Part of a small language model's weights: 4 heads of 64, LayerNorm before each block.
MLP neurons of a small language model. Each row is named by its layer, matrix (up: input weights; down: output weights) and neuron, and shows model dimensions 32-223. Each number is 128 + 32 x the weight over its row's rms, rounded and kept within 0 to 255. Numbers have three digits each.
Before each neuron's rows, "fires before" lists the tokens most often just after its 100 highest values on Wikipedia text that the model never trained on.

fires before: "\n", "|", "-", "===", "=="
L3.up897:173132100216118178118141104143223154086161111109129164144130153090152088159171090135188138064127100110168140214138080156146085153110170092123122086188207081081111079134144121122122106126143143136100156162122125111091126095123176135167112140159118147115074154061106162125113158152108163137116110149109105137106109170153156172161087176169171083093144108081118110085117128160099150154158164165121200119152148124095168175136058107135104090105125094127125081113059127098141131098112047115107104111144132172152162120172145164084125126082105178113127084169114120121172137136138102096
L3.down897:176125121190027149058144126139126083136146116160143073139103083176077145112171142148134177132143133150074082132112097157108130101055161147124172116160121094119139165129169124106094134101197126153108142121105113125146143049134148097128136121131170179169060119137161139119115126113124138126086146097121084133111107064137107098084160164182098137105125155129103082105209057137085185113131168121167127147157142100155174098189065089146165178124152073089100098159123138114096141193135108143094076154116117161185098164151113113105134148114114173129124090110127152119107041113105138114

fires before: "\n", "==", "y", "ch"
L4.up965:133096145176125052086181123147122183132112170132136121115163133095159144160123135079140093150115123176072148130154146134123122137135126098083099187099128099123148106095145089163119111143191044080191126105136148159059158131127123119142132129094072154113166151113120058179159181155123099160131138138189089113134138123178115162112109165134171118140073114108121139108125122116068110115118154171117089103096136076156141142128121093109140199082158086177154142153049111107132140169141163113058138119093241173065134160133099153122110141130103112163133114158092068095082141094113113094
L4.down965:113105158121159154130131144092097149129146167071154177151126142113184110187134097137126145129154125068153089116160128145099129113111130163144138091143113133138051087160054135151098081138135143143115110106084095177175120162100095087155083075163163072118171143107098167142141157130130114112113120090145184047135169119094166175095176091156118117104158118129126118195144124130091118119175129102090114119081186188147181120142145134194137143152064183116060056105168148091118130113146088071113075087091080126133151133131074145148110134154141162138097112117138159112131138133158177056

fires before: " ", "\n", "s", " M", " G", " L"
L6.up486:102122171152079105129181149153087148146150106130136173137101142089181114115096158079133110160138178090085154131124140057090146092119141106111109179162146071088186098100121090181082139085139200159093140148173131199185121131120109166149116131118136158129121150126128076150126088183160112177107117113089121144122164132149095157119138134090196121170145145076161116100099130086098102117136090149066108139106146164150156095123145148158114095098089064174147092115143148134158147089068111079134117125125126163129186062129149073103129128117099131120121108107085137108185116092130130143
L6.down486:099114165088135111131100115154151164122110189112156165105086117154162156221106119108164155149126089126142135128124122107122128126103156160118146128057107158056200142156108135140115109114062108089099152103137123114103124070105157110136120189110084145123132122069139112175167109159143155156151192157139083082141090172112090129116089124116139126171154141121179116150054154096139125140195123171105141063096181039141107134080112211147202153149119125150072130102130114140148062114126173153117176115176131082168070142110184117109119113100166102090064194165081127161105107132105107190

fires before: "l", "og", "k", "ut", "ice"
L4.up914:112176136128108172138155229131125063177129129093146103180131064091116177141103178108083119087128108160147175133097165123120151120113120098154133184071164140149106139125133066075159147184096140122174100121157124182091156097073112176137140105093130139130140129128156078096076180087076141079154122213155143122131071131110137172133151155077113186151088095088174140150116171142119115121079110147114093104107110149131170134130104136093134136122160132114152169117122152146092122142113150102131161189126165196128133127084170145069085153164176064129142182152115186115121078133158154196
L4.down914:091156095162085159139149176103117114128168143103105158133089079128108188147104146074119110163134131196087091117130121119061143147109072135142109155085127076177108153117180085108116143179156098124125111165131104120045135091103136172134152064115161142079118155135141145021145139066089166115139117167100156126090135143120159151153110195134109150115170065042173149137116114234160161132135120078058146154064121183132107154129156136133148119134093183132129094099078157143120123129086109156161096167159111177079142129108116167152133126138154144144091150148102137146163092119116147170

fires before: "\n", "The", "===", "-", "A", "M"
L7.up743:117145121155120165131100127108163139135169130117090108108092131108147130134134184153155131164119115082125131161108167100149042148187137131144115148184150065099158134101167098153084166086131115127118170203103105141087084119088166153116179107184166156142153135153144122134157104067146126120111112136122105069062135146147136137142136171135103132164144101099099112132132138119113092235158115154203079150121150174088158144137108157143119087114195133138102123154124109147159098151167158155092102108116090074144111106107120100140103170166130126172137135115082083129114144127131176139
L7.down743:104123120143171137142092137116163145117144098098066118087043165076141143149103095132158180199177101105138115129165133127144090133150118135131128128130194041046120148093135137196080133094119155131171133164154154147075088105095118154108192113157124138152129145159145141106203118106076188102114146099112078112092165174103148145093183148106112169128108137157080126125098177149122092196149100106140109152132132125099146119140106154186140107117157104118130130140137096161152074190171143175115101164133096107095136121062164076153101145135097117169095106112095124126120186145145144175

fires before: "\n", " ", " P", "ld", "1"
L4.up375:124109101154146099194140136144115151125133125149092161113166135128142094080186115098093141153092087194173125139086094137138143166052172080129120143076172092118064124131141109152172120107185195134129162117067086159119122126097146159131124091096170159110076154124202131125130111136121105128167155135103191080128135110142048133099190179105115110096127161124248099104165119172118121101154123139115092136124061164139172076116155106128118146099130114161122116152127166134118158122127082125117068144064153136118152069143144125165154098098082143113112104153095162095119148097143091122
L4.down375:182131148120111225134131198147073150081128142115115146071093070126153174131092151116075108146152144102095127165133061080090142122170128138113183096080103127097166075122091100151097083138119104185078190112112105127137107076106107120158128135108149126179086123136132076130096139115080216192156136148110106183153098123148123134154111125140120112202127136118094101126141173119128103165143130116113138103139101130154127098040160108138134126163166159116131114221167168154125098096130216192173158153153134122146143124114200143141063054151163121156081129120171096185133126123154118133

fires before: " the", "t", " a", " ", " H"
L3.up858:129096156170132126213161098114067147095103090132114081163098140135124083095122116049145137070126118124125143096135151161146178095140122141121157115111131087109127123134139143113162156107116139163149152112200169146122146152104148170100142095115116151146088168078090094126081099150132107165161124049132175049103148126145142155108153150043139154194094117086120110176192163160103136086129119121168168160101086140102106087157141131136130153138151195094133111101113117185098086130093107179097130108108147113131145180094155108121119151155109115098117137124085132131101161177116107140
L3.down858:171067173115195170126111168125085122090106124146134170163082094130130137200096132141111066093114159147109133159118078111093113108102167144114116114141077128123117167110172129079144110132165178137143177141115157139161140181187120183104150118118126116138090150161149085167106123123099145127101053120143142202086114136177139176137141132108129148092110129061148139143187108089116140163094112095126116120119119094075154125132118170144190098149190130175131120135149103208136087163132122114200133091121165126144133134071157100106149077130120165103088133113126127122098133133176116114

fires before: "ed", "ment", "er", "p", "b", "a"
L6.up699:093194131127191193140121106069183113114128127139108100152118102183112102149183151138097121089162148132118097120093151158120109122100165153126088144177122144106151161118175175139143112083123158136159148161135077167074114118095129145126104080050164146107109134084151154113145133173051175152132205110099181165121162063117110097136093112116141182135149149141129111152125105111089166154100178102142092156144131172085172144107116168110130160133133062146131130098102125101090132099116124083122186110145029123105170124128132106211108109148130208142110105114177153137137098137142150117
L6.down699:153090133236049118084148129139197098129120089117119164163194070149136095135128123152098133110139069119164113163068116096092129126116129131100105103135119101105119143124101118084145087085111151158114083124118168170172147071099115073076096134187142122107103120153098133119177116136161134123181160149154068101188130153118151149111139122178123147157181111130128165090116174134118176113153145108121137142135118113179129136106112101111080135109142185148131158185172147114160153112150159194100138154114165140100045116149089102130161156080164064057113131114090080142188169131102116094

fires before: "s", " a", "f", "st", "n"
L5.up345:164079128116154067126158098192181032130176066145102088092099111089093143165162186123151121127127151093135052154149140103160178160143170105120155116119110126097110066151088089133164143102087087152098167090137115134143092105078148106209135123156145170129141134089079129087121144153124136158096100141140144174134130083156171188164217113058154091112116111119109113148146084087098095118091106163173153141131128127114072130143118083191130125132172119105162108076137078138115106070172121149124112077068129166133188099091111104165177114123192143135139126142164108111121133106129147126
L5.down345:103098135075137113176084143072096141102168173086174058174146157094150108126097170146158140133139103152123186112135099092133155157179159180138074122100155061109115118114111125128122102241113106148127137080103138109108089148145161114158123119138143173110104144192125130134157109137142120110102222130091147219110158104171098123166134176050102120147093064102115101155105141110133123113116187162132135164149063134158095152098130120148146170120073176148078161109124114144076111111156109117159105088098164119146093095126137059128160123126156146110094124161156079141063108172128203146

fires before: "d", "l", "k", "i", "t", "ens"
L5.up984:130157105119150183151104138117147149137086119125100084228149154135114121120082137102136175095146040131156178167109110134152114187051108119212064115110140106203116123199116069128132137171128112106165148100141119124200164139064110099165152167148129167112149115109087158119121121199108129118132185194098168058122150134114139154124129142113138168221117071142149120135103106152107167124111138103091093138108109088121075129130132148081090090150117109137149172084155157072067121086097108087122155105120145142158162138088103137172094098157124128108129140076119139123183147161094101138
L5.down984:176188162132124142136085099109104108069154184113163144138071109111158118146155192158166076137152164104070083125159101139101091113119134146129114114139118083149116156135147100115121129158099109146060137131148105111098160075163080157130077132101148098117123132156081112145150082143091163147123061121160111190139072127135174168112071142080124184123165109096103198131113195186143137152134112112159129118134108119143059099138153161130109150110116186095153134062139151148100131209156050200184094164144065132066110151121172158162115167160100140127098159137168121137101079067124118130

fires before: "al", "ed", "ing", "i", "s", "ant"
L8.up758:142182188159114092189146082186109133181136137110146167079191183117105142163168128103138157099132118167148110145123120061100192120148106163151141099100141133106120092103144104116105046117132119147168206132062167111135146191080113068096144046186116120157147135163145154166076145112087111170126110126114173107126153135080096125159065108106130110109163098115147186159100147167135112107139160129132125124072133138122128102098107095132191123050164151232170119113090084107128098167117125155095117185175137112147137086138116108174108134106127111115169116114122132106109134102158190155
L8.down758:126123202161126158131159103079142127096118139155119161134135101123079136115074127152147108114122044134138137096143144155174138084125167066102118152107141157117071121169193126126125114130130137228127117146118123134103102154182120090146155114119158183092165169142170185107111147126120120156101117113141196114087159094150072139104137142066117094135129181129125138125089118136170100032141160105157098089162190138149124139127122153063127139083131077112201152112095166099150142109134118136119128109143164130046074068094105139078112127175088089122124131113098131107163119174145118136

fires before: "==", "===", "|", "The", "=", "S"
L3.up837:194149065072119134130153073128113162178117146112069121146150135105107098091154135133110145130188093139137146101150154115059126148147078183126188071083080125091151150076139131126145165166130064193129107128145143131128100114145136127139107145107134118137158085146163095147196163114128161161153120187120159124102122195058125119126143105100135122138120151232138093095093122168139108165161145116104091142048121091136087180109104096157080130084128153072163174120149129141106129113098141085164164113130074145137188113097124131113123195134068133113163134136178158099175161124167114176
L3.down837:149135156114230110140098132162122107106139139146109168141082106084095084102051062120104091135153068162189113147110196118124057101095094083182058121108125192159128108056092152193142099141125088120123195121136108151113113166160165094149154138154075184098183119119096172102129150117147112220122149127129110160141132188157174105151156129148073090105154165132159122081087153088127126113132112123097157192145108155126193133138153109177111133139084124130108159101103108156184134179152118107093156062109083153095098168129184143075133119146128131132124133160089107128144108093117156107

fires before: " ", " a", " the", " s", " n"
L7.up389:121130122156142109196173155142118147168123099150084088159112120088138110117135088128175143136104128152159148112121133104118146159146055091186195128160130099099104086062084091091121118107120182148157136144119116092106167133116154134103111100096152168124106181172109110121108151197083174170129136100095133135175100129142192104116083121115127161177103152145088109174136159129148158174139142130116166082139121144127174098156196116098171187114168110129063139100087088110183133098144123104154171142130121111170113041122177158154123112140147107093131153101076165109136130157116107142
L7.down389:083161146102158154084144123107156160158150100103140138121111147061202156108124102077161153061156099124162160130121133154079137154145143139143149173119058127196206098149104179141081095179135144117115123135115100196115112070119102131135113126094104080161138095174158084077079197127167175117149104118136170110159146176187098178136132108136107118044086150117091122164161068071145106138121101092093117124129095058173166150105098128152215112125112094127106091140097152100086103141129173103075090108137101107130169134185197120094095117125129160098088156097163158124127128117134099136

fires before: "\n", "-", " |"
L3.up114:154188145154142096076094120102141166151154147136116158155171137139121118112156125140212125125105123104118159149149041118081150153113114105079138170151176126053169116178106097087100083110182092180130076115137118164125154067134149120138097105168120143137134155045152121093130190096117132164099097148125165099069108149157093160085087117207145107127176154089116151142162153188080091133107123163103125146131114151084156095125191089132073132080129139089134160125114115129113128155086127163139147125107132121139124081156099090130183113118087089157128150169151128178132124132155131110
L3.down114:153138072106150132127104112110122119142112129071177128139101104096154123127114112153123031084129173142131101085065050136063167105153163107084100157194127143141142126120109109125180118091103210134118156126121207127112150145125156120100106097076165156183104168127181176103156137155121097107172184075136158195124127104093108121144118158104167139113162107199181084131133158124094045133118124090130120114111120127191208068138176085119084101108116142075131026147119179095092109076164119139083112110149192135129144148163151102148121117096127123169117092125149149132133120161112123113

fires before: "\n", "The", "===", "-", " ", "I"
L4.up586:182118120160114092119137104080124103131143053114098065111150150109119091202118119068166140121095114163094115138121114136140139106114150101135166146107237090140170135168171151116170137080168055086113146045184181111149092110138146130138120067149135120101132114096119114169146185114083108193070172124097096126131110117150136136118079149170152113163162153163167164177127127163112110121184135091138152159112085113099088118099126134077098131136161135134115160112102155121125153160148143185133173117170189164121124150148164130142114159109131104060149119117150107106105085138115141046
L4.down586:127153097113127164127037106122111154127143126103165150145152107154139124090115146122195116126128118088100129133106080125149075137129073135112164098096161208218093117109157111178150160126183152088120137134126131120112146083144187067082116092149164174098052132161169098110070048106173113157073162134092138129138051131136152147094109132116129126158122114133054117161137184131123095091127185142131131099145169134128174126129131068114092134109194151119160101147151165112139132103172125114112094153051138127146088105111160121119140104119115139111154118091146141187147081098116113099

fires before: " |", "al", "in", "es", " ", "a"
L4.up538:044187108082187129107087096096093165161143116150109175123159122191081134085149150176173163135141129160141167159154187124160123183136194148180132108093112157130174217139145160176148137089097132201117126175029125101083135120112111135149127100115110102144098153132125114116126089152084137140129130190064116162148110102113048189091109119194146100071138113169138151119111166136106106102092167152125115182151127110094139110186139096106132103102146151115137092167132144093152132151118129111119116134062077129154158108141103132115107123157102083151141132113134117141157175135112171114
L4.down538:111117108105132152110139108113080149138114174153062168082142141102155115106113124134105122119103093102128136161097130168155122153126113094141157072064166142075088117128069138141105118147134129154157087130058154155134124132178138167212124095118066158117156072154116109093151080104207150170138143147134105133109164174143118075145147104099137120187088083122137123122169170092131193145070113130117133123154156209097087114131112104142134107205126136154155177150151212136139123100158153101129129106164139129126151136135088119145116155159161157083111061127132145108172126132126226151

fires before: "e", "s", "h", "ition", "it", "d"
L6.up508:177112129140100145106120089181068127099053110069158149193121127115110142173122163106158134128137100092178080156074144139117178151133067124110149160188105133112103130155124143131158166128107068081136131070121105135162163098146121117103113143099152156121183134181096101153099141142129117077178113160162159101122112108132146180116169116082159172105091111165154111193079117138083088044165146116165120147126155131102162104118144103178137115096133182121104098141132108049112082110103099135207098155161151200127132170166133045144122206165098134125133123202085129160136124139146192132
L6.down508:130101095151168141185134106079128060130136111110075080100101092090157146186116141102079156121161119165132140170104152122096143091128136155061136087146155110140094111177147124060160090112174093173107100101153084120126061170167157143096085082169102135098186125155162138127088049139180189121138143109158154116181143072143145148144107109108145113106122148177127188155090152099124112103161126130088147166139073130112081108168146157159119106103161109152124147105130140075100116118142127131161180127088108119145152151082151129156100119155083129207092125202159088142122080146173147140

fires before: "\n", " The", "The", "-", "==="
L4.up1019:139125109130137146139147137125149110153151059095092167105107111155140129138086097180155097179139098155088105077123079044199173121129152136101062144187155088154126093158149113140111155033148127081182196097161126137127160140070129085140092169139128133140119162108148071112138138159114146111124142121152115123081140130137118133175126148209161127161150134113115101178147056069102152141172142100083154106106138141118168131110188150111077147173132149138141153104152116044163120151130100176087177115127149138123137135130087106152143143120145121133171084182097130107145066185132085094
L4.down1019:114102117147123158143135139113168115129121092140156081122111145154220108138055111129157075137109121085153179079111132105159075107135159156095176064100120121140087067153124135116157185151161158176129111090070107098105154118154173112153177125162121150157141120181114073115169094171119196123102133171167108255107141139114068155138114159134128073126111129131105110101111134144133138123123138082142156047138105141119131123083138142149107126153173108092162161124155169151153097105197154115138084081103073128027119137090132096093094090118139103177102192128141179152119060137122116096

fires before: "b", "l", "ong", "t", "ound", "th"
L5.up312:122114131146172115166177041159128130143113158098102095151075140115127099152075138143139110137150102093139215109175126139113117108161143147164069138075090095156154136172152127101176134134151132146095068127074087155140153167127107109132134098127159089194126089105085094095212154145130115138159086114094142118150136149080144174157124080132166109133115111126159113177143104191133139121074084101114108119122127148067093111176139100152117102136122089124104135138174151169125147051181106129136075182116180108158116136099127229159115177082100133051179090098162146111080159153092151135
L5.down312:165157161134160141081122096096089057090143139102148088211078181163061079137129098120141111136181080108146091135097117153055200142140116166050133191123148097156140115154119125086107128120123095162095119167135082173190149137035148151106145122112150153123163124099091062101102118061132122080173141073150142142141138095151110124162129149135168097131150127115115104134049167173162086129107132112139119081146101075116175108135116133120118097175156132154095152077151127158130159118116110175167150099189139102133083090145203126084086181135120143146091088120162146124096091138128131137

fires before: "c", "ter", "ther", "f", "d", "ist"
L8.up237:148163120062114151071199113136133136117178125157104067127125135121151124100139155091107126094156104148186089110140111123134063136099138117123081109162128055078126160147114099115157131120151139109118144165064149139132117170160157119127130146112141113080144043164137103139209172187151136129146150082134131134138160152162155121153115145157157052115120094000110139156148152211116119100097073144173121158107129152105107092136160142133093144109116141141156111083151138134131177165144127133199108090131075088122093145145100112149092102157151156127102097096167126131112136107140091069
L8.down237:122132143136167092088103126113160133127110135145075121170167141143091090166145147071135122138177105100100128114077101135145133077074132089156120060190085138131107099096154130130138146090177163101168076160152108112138166144123150115130153203188141049109111128192089190146154112092126099153116120129116144160094142092117117105131094056120126079185115140132194143116111126120157105101176115149078144157118158151025164157126091120117107116138109074128169087138099189233120113116170129170079116144138135148073146183119127114164127130145146129079093107193034145183134160157122144129

fires before: "p", "ed", "'", "n", " to", "es"
L7.up353:164138127174138146101201202102129100128110118141139132138109152143126141143135129072107110146150074153050076155158142111066086116100102152193116161165154102092096161141135098121153136118162174140097172047101108162139168217098154128140098121093139104107145138110130132178154200143142140166096115057109156151160095124151138099144163092138131123024107149156146123087128114126117177153173116103144143105143148140159111104107114181199115101215128089171113156127100086132115150127140147101084144145167146153119150135114105148106165135128138108132083063115174105160142155126147178083
L7.down353:161125127092127100137039150099153114084143152161131171137145110124149176133125125110119130151182092127109029145113095138124124162173132183127109143089154124125083127124139119096072095166119122149194096131095152135110028138099186034090102132192141135123116151107113164146113105214124151080138134177115150173150133127140141121139095073124131074151095103114103146129089185081104190127094076102136122170130095130121096102127085114116144185094105132164121103140101161032082127078164158087168119152108123105110097126125173120154107126097160098108116096138141130124190158140176111132

fires before: "s", "er", "ed", "t", "ence"
L5.up535:092143155154159075183105114115120129097136138113105126103103091105099149080246151161060124126098101169096120178124153167158098115131171153103151115116104144117156106146076157139138132166181111118105217123049124159156083129090131173108128156139137131110114132155140135087164085148079130131121132113160146110144088092115101053164134152124180204113082119154144110126201146134132075114130151085118124118147120101162110117132084139142116139136135173123148113075111038135133112080116127140128139148133147148147152065121089228173139145094093147071149092116113160107136132119058199160
L5.down535:130110177128134152131136094135127098157152131164136141169143118243155118148079175125101128158137090142091148110212168121104177127110104112145172075119134079126138142080116135162145129180042123160176147140157145158122124131056158114100173092186098164103126211137107104152100143139133174138143123177092074159134123150093132161092115112137114148139161169114114147079125102077120099109186101107116078129105089120125169170166161190091032128056138111143120135192059178129141178152187137134107175190189091062099137126129150094099110091123148119164129108099097120115131094132118099128

fires before: " in", " by", " on", " to", " with", " the"
L3.up152:191112157106127122183104133124097135135195158163146172112040094084122116167154185156108099104182128126125134171173136124169107098096095153061130184137135149081153062115088088093152095105144092196088190106147076111154116115073179141193189127137143146132112125082172095111101123124152143071165093147067092100088131154114107129124140117153174093128119134097092145131116139108110187099106057127130138149099119129129100109092129083126122117063051114122154174092097159130137113099099170127108146105100120095182110126140138145114169139146176092089151101133175084108122211164086156139
L3.down152:141105133070124156144093105142098112105107102094101184085076096138104116130113138196158134088146145165126179162138189147140137099097107193101091160140120139158104110133126133121187100142137103167136151153134096070087092099159143150205168171040165141151127153135180138154143115156109123128135160170096200169076092185075076156086109136141105126147149089114124086113136076162115160129108068133153195137123099169130096125138115122133096151122124176151116150109146147147129152090148131135191153121187145074127088068148182097130131161060095133094114071164115122079164104080164168150

fires before: "==", "I", "C", "===", "S", "F"
L5.up20:127120131097113126095136074149121134125149201130121074142119175093103103153078191171119152124135121116112088127140129106132163166093137145152161096165117124134158108087137150141082137118121137114145119078131161084146160176135113109138123170216153152112123120192089125126099088160149132133136121127132120134060164184089122167110171159131128103151137127132131142101142115175192145098116133176139062156121136122105140111114080157175119101105117148146151160163190108149085128186065114122130142129114056147029151210152119150150148127129139120107111116099107123179113122088129131114
L5.down20:114164122174140121084094160132139125090126141143147056159146133110104115137060139093125093103155130103114148094164126170124120125142111133107155146040164148129157131119130170168182051105086150103141147169121160088070147174124108156110162141114059138125131137169150120136132175111149166177140112120152155139098138154142114150109062225066112080128128140089162126105146147160171153135152125093155124150169094105053124029110153124195083122144114114074150101113117112122087118139164167128136086142095123118102125107144130151087112102136139152182108064156109130165182135071105141130

fires before: "e", "s", "ed", "ition", "p"
L4.up408:099148142151116090081115134112121162121117123129128210099142105192170097156136175103148172150103084166117134111125148134132179082133063139071093085150141223071145166130079147129101161158121087072089049120068132120135144174133127213162160149104178118099152082161200093148147125103108146126098153102203101094107161135134115139145161129125158152122177141102072186161062146175092157139103147121093125110122165172109080135097127068181105105146094120165096107145099188100128138114138138115165090166149136152112155132135129078087141092111091090181125101130149097145116155082129172126
L4.down408:114086099106110088153116141141103206142160115151121121156110150170173115095092126082156061120117131095126160179096127107151196144158107166115173074105182102115142184086106114122119144132173139153080158109121123098203062107154122110121063103141138128074190089095143132119054064097130140173136102142217084176093126135109152097139093160156160139218090125097074159129122112115165166102064146143124091201145129108116111163115145126160124169117149125165153121147134157107132085146090122099115058156158174106136127101116117123084147140117131115159133097113117110170129169132115247100

fires before: " as", " in", " on", " to", " by", " the"
L7.up510:128095129199115116130131107107135169152187167076154107099142152090142123160099127105083199048154127154144187161165155113122149081169141164140116131122107094159064161133089105089147123127118058111103123116122125080155165146109123166187167101152163140225113106141205170151140151130154200139135145128116089117098106128090115099129078126121174146150109098169129144137117062144075132149161137163099159141103128127079159098095124095100125097126139146148162114125086152126168081144160121120141130144116117170165123195125100104107177145099116112134151132140094130056153185174117184134
L7.down510:088179145118173103193172096137124080125138122152095098109175095104132115152134161129190130094061098157177164136113176138185125136113146123099145145042136120158127175100070121135165117132164077168135113178118140091096126175131145189127150164082096218070135158171162170103124106160116155091149150064103155141135122147140119102093127219082125102157142136123126152117114117093099131107199037161130112092180133083170178115178127115073164124153119133171132189108116148097192141103134099096211113084103148132094150131128151117090108151103106134117072095117138122158111159097148158139

fires before: "\n", "The", "===", "A", "-", "I"
L6.up188:103105147131110201081142108141159077176142120090088084152144176164104094100126135132176175126173116130055129104100099131174102144117141111103113128157082050123131112104181120185066159119124203095174126143082124167152137095118117167083129102138102161167127106169129111125150074153145123128144194112142166158128102143150130173128161203176104117111169125159144123168157134154114121099159114115161119139073107136121114124171129134182158075106157100151093128113050111146112082125133137088110129094163179185093116128140104118110062194137119107093194147101121113137069153126143162133
L6.down188:127151129110160101108076131172148114144069130104092151099072126157136153084140137060103097086109130119145128185118158103123134118124114114127196101047125109130074128105105140145152168075101170148154126198184129129106178119117091176134185113126146173158102116179197156052161113126135141139106150210130099126125159181117150151111123119162099159114150122105137102146162212134106093139169149098148122141093150123139102170144132153128074096193136091103114131108152099099129096109119123125182179124139151111181112125120170122078159145133085089107062146069096121126157130148169152130

fires before: " ", ":", " |", " in", "/"
L5.up583:114075131099123120159117102164158174121127103172090115127116172175136089120161192109149116094139182095118122118105107144163151134160173120128133176111122141109124135129103128151115167167109121170168167126128102161130110138116111095119153113129198141110179121091148140166063094086143107124114084178105152165105025145124132122096150133096159096045130170154166152117084135134112100077088140078131102100202120127105123124184164154150115106101160132080093120178073123077180097041140140158109136094089155177119090101114091163155155175179095137126137079188131124105140198126102110139
L5.down583:130131163136066157192119143160048140180135106156101126127131103172121096137148120118051114109198123139156106147167146127173103125167080114059130164098146093105191130135142093112137150138167147118201107104100143128110180142131126107097157134090108127092147091156161077073090098153128175155148096173108126182154135089156084180108142102103126114093126088158182111036165111117152057118094100095090129121113158121071100127139090151131158089129179130137141141157152116172213128108141130146135136098095133174076144090118083158127147150181083166128123110086167134041125111131196102146

fires before: "p", "t", "amp", "ist", "per", "c"
L7.up890:096121133099104140099183081087081146146127131167093101126080123102148104075131142127110145058149154149098063110121140085105089101100164084171117122132101140105146103148135155137101103171129131149106141123113119137158126098130123147119205142153125192129118093161121184056131182157098061142122153152157123111175145128094134116166113165105109111117136088109150124134159079203101160108145094158127070111169106149161131125073133087123136121072187143169125178095177210093104156123155114100197163106101109112106101173158116141199168191094140133074128075163174124142155114107169088072
L7.down890:108186102151133094147108159100150071136118084167122139123185174111056091163149075068137173135094166082130139156101108126122149151069165143095130149120169100075096091080138125185132141119092160147065162172134132116135137115129114118138100127063126101113119139162106140118141163177133102163041106152122190161126077083128145121102138066147062122157115141104148183122152210100085119177121102177147198162141120116106057153169142126104061078129180091073079154174153195068171164097105113147156125131086123132136117149178108081152141126131092120120165154099152177129131146151082094115

fires before: "=", "==", "===", "I", "-", "1"
L3.up817:116113124197128152189123182157141137119144098128117082197174132138088088124118135153101108150162106116055071143163148058123157114081089128089112151138144167151165121142181149110131165135145115184125145119080176118108112154083160150157144097149151148158086099173101143150137131126158126124072098138139132108148186172182164142113135140165090174095159191152145092084090128174089162142110139072100113098135130145085144132145104132090101071152068156109160220156167142149145141152073084124109165033108104114086119174070129160136053160093086116135088161085138175153131127171115166129
L3.down817:107141148141210104144108140096143148128166148074109104139140135064148122171073060108141140132189135149133057091142146145118128072148129120145115095078165158127111142124110086120118131121088123155123171169135157112069158176138146146083090108191075133087198120152144179141118142135086157113119130084186117097136120125106134097127147122066140110131118197167172116083125149161115120133100131149125143116126166149153123154092091133182137108110122159113099086111103120133083159152126106165182098106055121164088076152091162149107134032124135200130115058189120095113144130109168152199

fires before: "|", "===", "ult", "p", "-", "ear"
L7.up206:098147131093124140151132146186140174172142065173085119101127093118096143127158152160134159155120134070065116072088156113121127165150141166197194139115177147113146160127144119106115065090097142132135162122109106119112136131134136128143167101111122109161155182131104117140179118153163109093088126085107088156107195169145130105169177111136112112154069115134082073124104107132127131151076169112150070141124190126079125106174154204088161106097119073147095111192148120142150113152160111108052096158109120094079131074126154131151099161151142142091123121121161147140160155150128167155
L7.down206:113133159133151135092113144118135147100159130139126074110099171177104122114167140126142138224194115139163104089170138060149140167157134167146158090137143106175067140108153121142113126142139171110114103167164079127073148104026101208136116106146161076094136103133195138108148100120103125115144126238139064125111160174074108102094152085137129172103150123120137128111126156151116126200137125176145106118087182101066132154076090127149157140140216137130156149165105096119166085181118135142114138085132084119122100109104118116191126127145099076120091108137119077156161123078120090203

fires before: "ed", "an", "s", "ch", ".", "p"
L4.up735:183116173081067150104188115158109149116155158142061095127128159131141172183161149176119100083158141147104108122128179149128120126172111132179167102070143129125096130108119159144058101127151170156164118089049123113118123104110132176088105076132135144114124100125154110106078091131135143142153123126016192147102185153140143119134136146156152154175082120151145135095069147174133102107129103050107094161199165165153191132131104139149156156114163125103120166121092147118073135128132103119119077142128136088157142142100096101115121160152100145019121150103119112122106116097154105110
L4.down735:152109153097090167096128090142066183103101091129130112138124121210185160130112128130183108088153124100123124101114113065072076108122100114086106068085149172148130137147150137148140178126096140106117125135112142141105145153183198123121114093129107124141154169117133165106132092130122120157156191134119140092061165143140181126074160096196184127143156093141112065126100142101158122131107152143089120075095168134143087110148132098196156158135094105069173171129101093107104128107156069188079095113138118132087121169100101182140131170117083125159201118094081155036172143099160143089